config.yaml
n_layer: 9
d_model: 224
n_head: 7
n_kv_head: 7
head_dim: 64
d_mlp: 896
vocab_size: 2048
activation: "tanh_gelu"
norm: "layernorm"
norm_place: "pre"
norm_eps: 1e-05
positions: "learned"
qk_norm: false
attn_scale: 0.125
bias: "all"
tie_embeddings: true
parallel_block: false
init: "uniform"
init_std_qkv: 0.0274
init_std_o: 0.00457
init_std_up: 0.0274
init_std_down: 0.00323
optimizer: "adamw"
lr: 0.00118
beta1: 0.9
beta2: 0.99
weight_decay: 0.068
lr_head: 0.0042
grad_clip: 1.0
warmup_steps: 453
schedule: "wsd"
decay_fraction: 0.726
decay_shape: "linear"
final_lr_fraction: 0.05
batch_tokens: [8192, 16384]
seq_len: 256
doc_mask: true
train_tokens: 260200000
steps: 22107
dataset: "wikipedia_en"
MLP neurons of a small language model. Each row is named by its layer, matrix (up: input weights) and neuron, and shows model dimensions 48-143. Each number is 128 + 24 x the weight over its row's rms, rounded and kept within 0 to 255. Numbers have three digits each.
After each neuron's rows, "fires on" lists the tokens most often at its 100 highest values on Wikipedia text that the model never trained on.

L5.up649:136140120125163143144136181146121166122162121143123157130168098126133190130173138146194124109089121140112142123127100143133133128133125163130123128093099147139152109100160094158101106116138157103151126143103116097154093137129150127136125135127109099073156093145147123102085104115159184138
fires on: "y", "el", "ure", "ate", "ul", "l"

L5.up570:131118164083160114115123094149124133069132115118131151134149155129137143136115154107098123131123140123150159141114139114135153104147143118123130150105157128137141131074121141134119152161112143122137132118118107126125131112128149146171108157129119133102125102096069111150111071152122124141
fires on: "l", "on", "es", "ro", "lo", "man"

L6.up843:126127118119128131130121113154091109124093092156117109140131169101172138077110134146115169119103136121152146078123117118142119098165150156120127112131123146137140128112105109151128098166145121084100166130070156107165151135103101110129116112083135097086171118098107159111122161100102110174
fires on: "N", "A", "E", "F", "I"

L6.up713:112147117134137123111168131119131145140118156135154137151144135106112120126123098111116132071133143115102135123114099101140163208160145133124144144179112143141129124141093078140169133127142109124125150088138105108167147154113129130151138161098136156160117139131114117110126150133154125098
fires on: "s", " S", " score", "all", "("

L6.up614:137140118097149102121128112130123110124139104100077119166146101165140167107131142141123135098123132115128140142159137114105133140133124140130053067100120147150158140099136111190163120138144136129115168135109115127119141139081117157146093113155151130102120136124109116086136156156131162136
fires on: " she", " She", "il", "li", "re"

L6.up603:170145131125123163112127129138147112089109111130128156129131134165106101086081128135137132113149152114105128135125123127121154122142126145099091101135093125161146141146183116138098137126152130126152145111149113086149116146133163107094129139122124143105104121108151134152153070107181123128
fires on: " pro", " of", " O", " de", "d", ":"

L6.up391:148133107104158133138191124138122192119136108129160174158157103084119170129141165137114105128113108167079132121145156142121152102160140130146133140103141085095134165151130104112153137143113172114111142143132092086106099136110106104176136127106079114095101122124116097084147124110159159132
fires on: "in", "ten", "mmer", "er", "tern", "lin"

L5.up378:148123150062213133154145133133129153103133117126141162171124122097167123114134155138112100138076126104169137141160123124147126128135135125131117131122122138129100122097122109127127154124128148166130150118124130133147189153133156095134129140109122119115162164153103163116111152112154119119
fires on: "lo", "l", "r", "oc", "i", "ri"

L6.up627:155101114132175134130161093121143118144095072134119145146125093081133126067154148119124135139130100139153135112145163123129159181111153139117095058125145122115116113129128155127169134144122113118140127114130085144160164152103149108139069122133082127120155128114164150123186153115149124108
fires on: "ad", " w", "w", "ne", "ur"

L5.up104:101144118132137206176125144129130091138090124094136115112150165106129153153093140121096146171100202162070116126132159114158128112134126115139140144139133083090129121109143105139103137127108114145118139189154157180135093127147135141154161118155153140137111125136150134102181117129151132177
fires on: "b", "ber", "ctor", "ed", " sign", "in"

L6.up359:111194161133151112144132103103112128158101130162137173118170126136131091114113124167115135168109118113128142137096107159116113155109127157123161128150100122112120117132098121107114140150131117137131156110112132165160115165174140142123125111110166148120139136129162159164108120137120157139
fires on: "ar", "ce", "th", "ight", "er", " A"

L5.up426:113184131125119129091182122128118116137129129124080132122105128152099136135121129141156147130136159106135153140138131118131179099118135140134081132160186144131140135110135148126120084126174119144136142169100147149125129168144160107129114092122107084111146087077113145145123134128097151150
fires on: "b", "g", "ab", "n", "en"

L5.up303:140125162150140126157120149135102142121135123120169118142103129139119128122158127095136145114115162173145148111132176139179168162175146145135125140089107105125183134089105096109102165116149136151168127144141148108131130123135132123116111119114122133100159130110102074104095070102122143141
fires on: "s", "ver", ")", " (", "11"

L5.up530:143106126130127175142153148136130150075106146108154150117113155111110181153133112139138128160127146152096142130118144118137126150123141128117128140127110137101168123068125134132120107123076118128147143154149127108191154148177110128210120165139136153076100157157139112085190137060140127134
fires on: "at", "it", "in", "ed", "ut", "un"

L6.up55:145147135174157120145102176135134123145125101118099135152139117128137135079143102149134101131088112153149123144149095159172163169072151133126121103192065160114106086120133120166125127094133082144140132121109169169142149144180111110139124127117120120095129074148157131186123123099126163121
fires on: "ce", "c", "th", "d"

L5.up330:109147165083152116141160167098116106078126117126092119088136137162160123132106117106093165163086112086134145136114092137128150118144138143132123058169072125151150153120118131087150158161109114131118139117155117153133145105125167115140107155120122104114175142131151148143146094151132158080
fires on: "a", "o", " of", "la"

L5.up34:155127117086112125122147125146110108134152135127129130101133102136114117105069128119133158163131150118117137146139107115097122106140127165110105087137105139125099130139187116144172163120172131095090134116100140134130118102123137136125120135143069069059131102107099101138169107108169147150
fires on: " de", "-", " of", " la", " "

L5.up438:137117125134136162129135090120130130121133118140165122139169131164113115106114140121139153157130159141098159134187115139152138139188112118119136124130144083064119134121114131104124132149157141134126133114148132117136090112147143125164090128105109125092132150111095094147102092117171144105
fires on: "ar", "s", "p", " down", "ver", " over"

L5.up281:127174094080159144136202131122124141094138104109090132088147151137135136148135107148119141148123121113106147134129153112125162122138129144108127092120140172093203126128137094098136109149112169126127142150139162133120126112123156089179130097119121122103173127133163118102158146122144169158
fires on: "a", "la", "ro", "on", "n", "en"

L5.up782:120118148100149151159121153136064137140129088113139140167122122092138117106143154102112121097121115143106142129122115148140138129110197177119091124109157140100127143112124110163133121094115158185115150161132105125120112132141153120157110122109096126133121139098116197099126117131117147153
fires on: "R", "ri", " August", "o", "lo"

L5.up100:162136117160146121070146129110119120105155103135118151134116120156096127125123131078125177151122127193138130156101131121106177177088117163129095116125121147094166125109152115139113099130138122148143142122174111138125128145124184121122096123131138142137126119116160153136101124121140073096
fires on: "d", "r", "n", "k", "b", "g"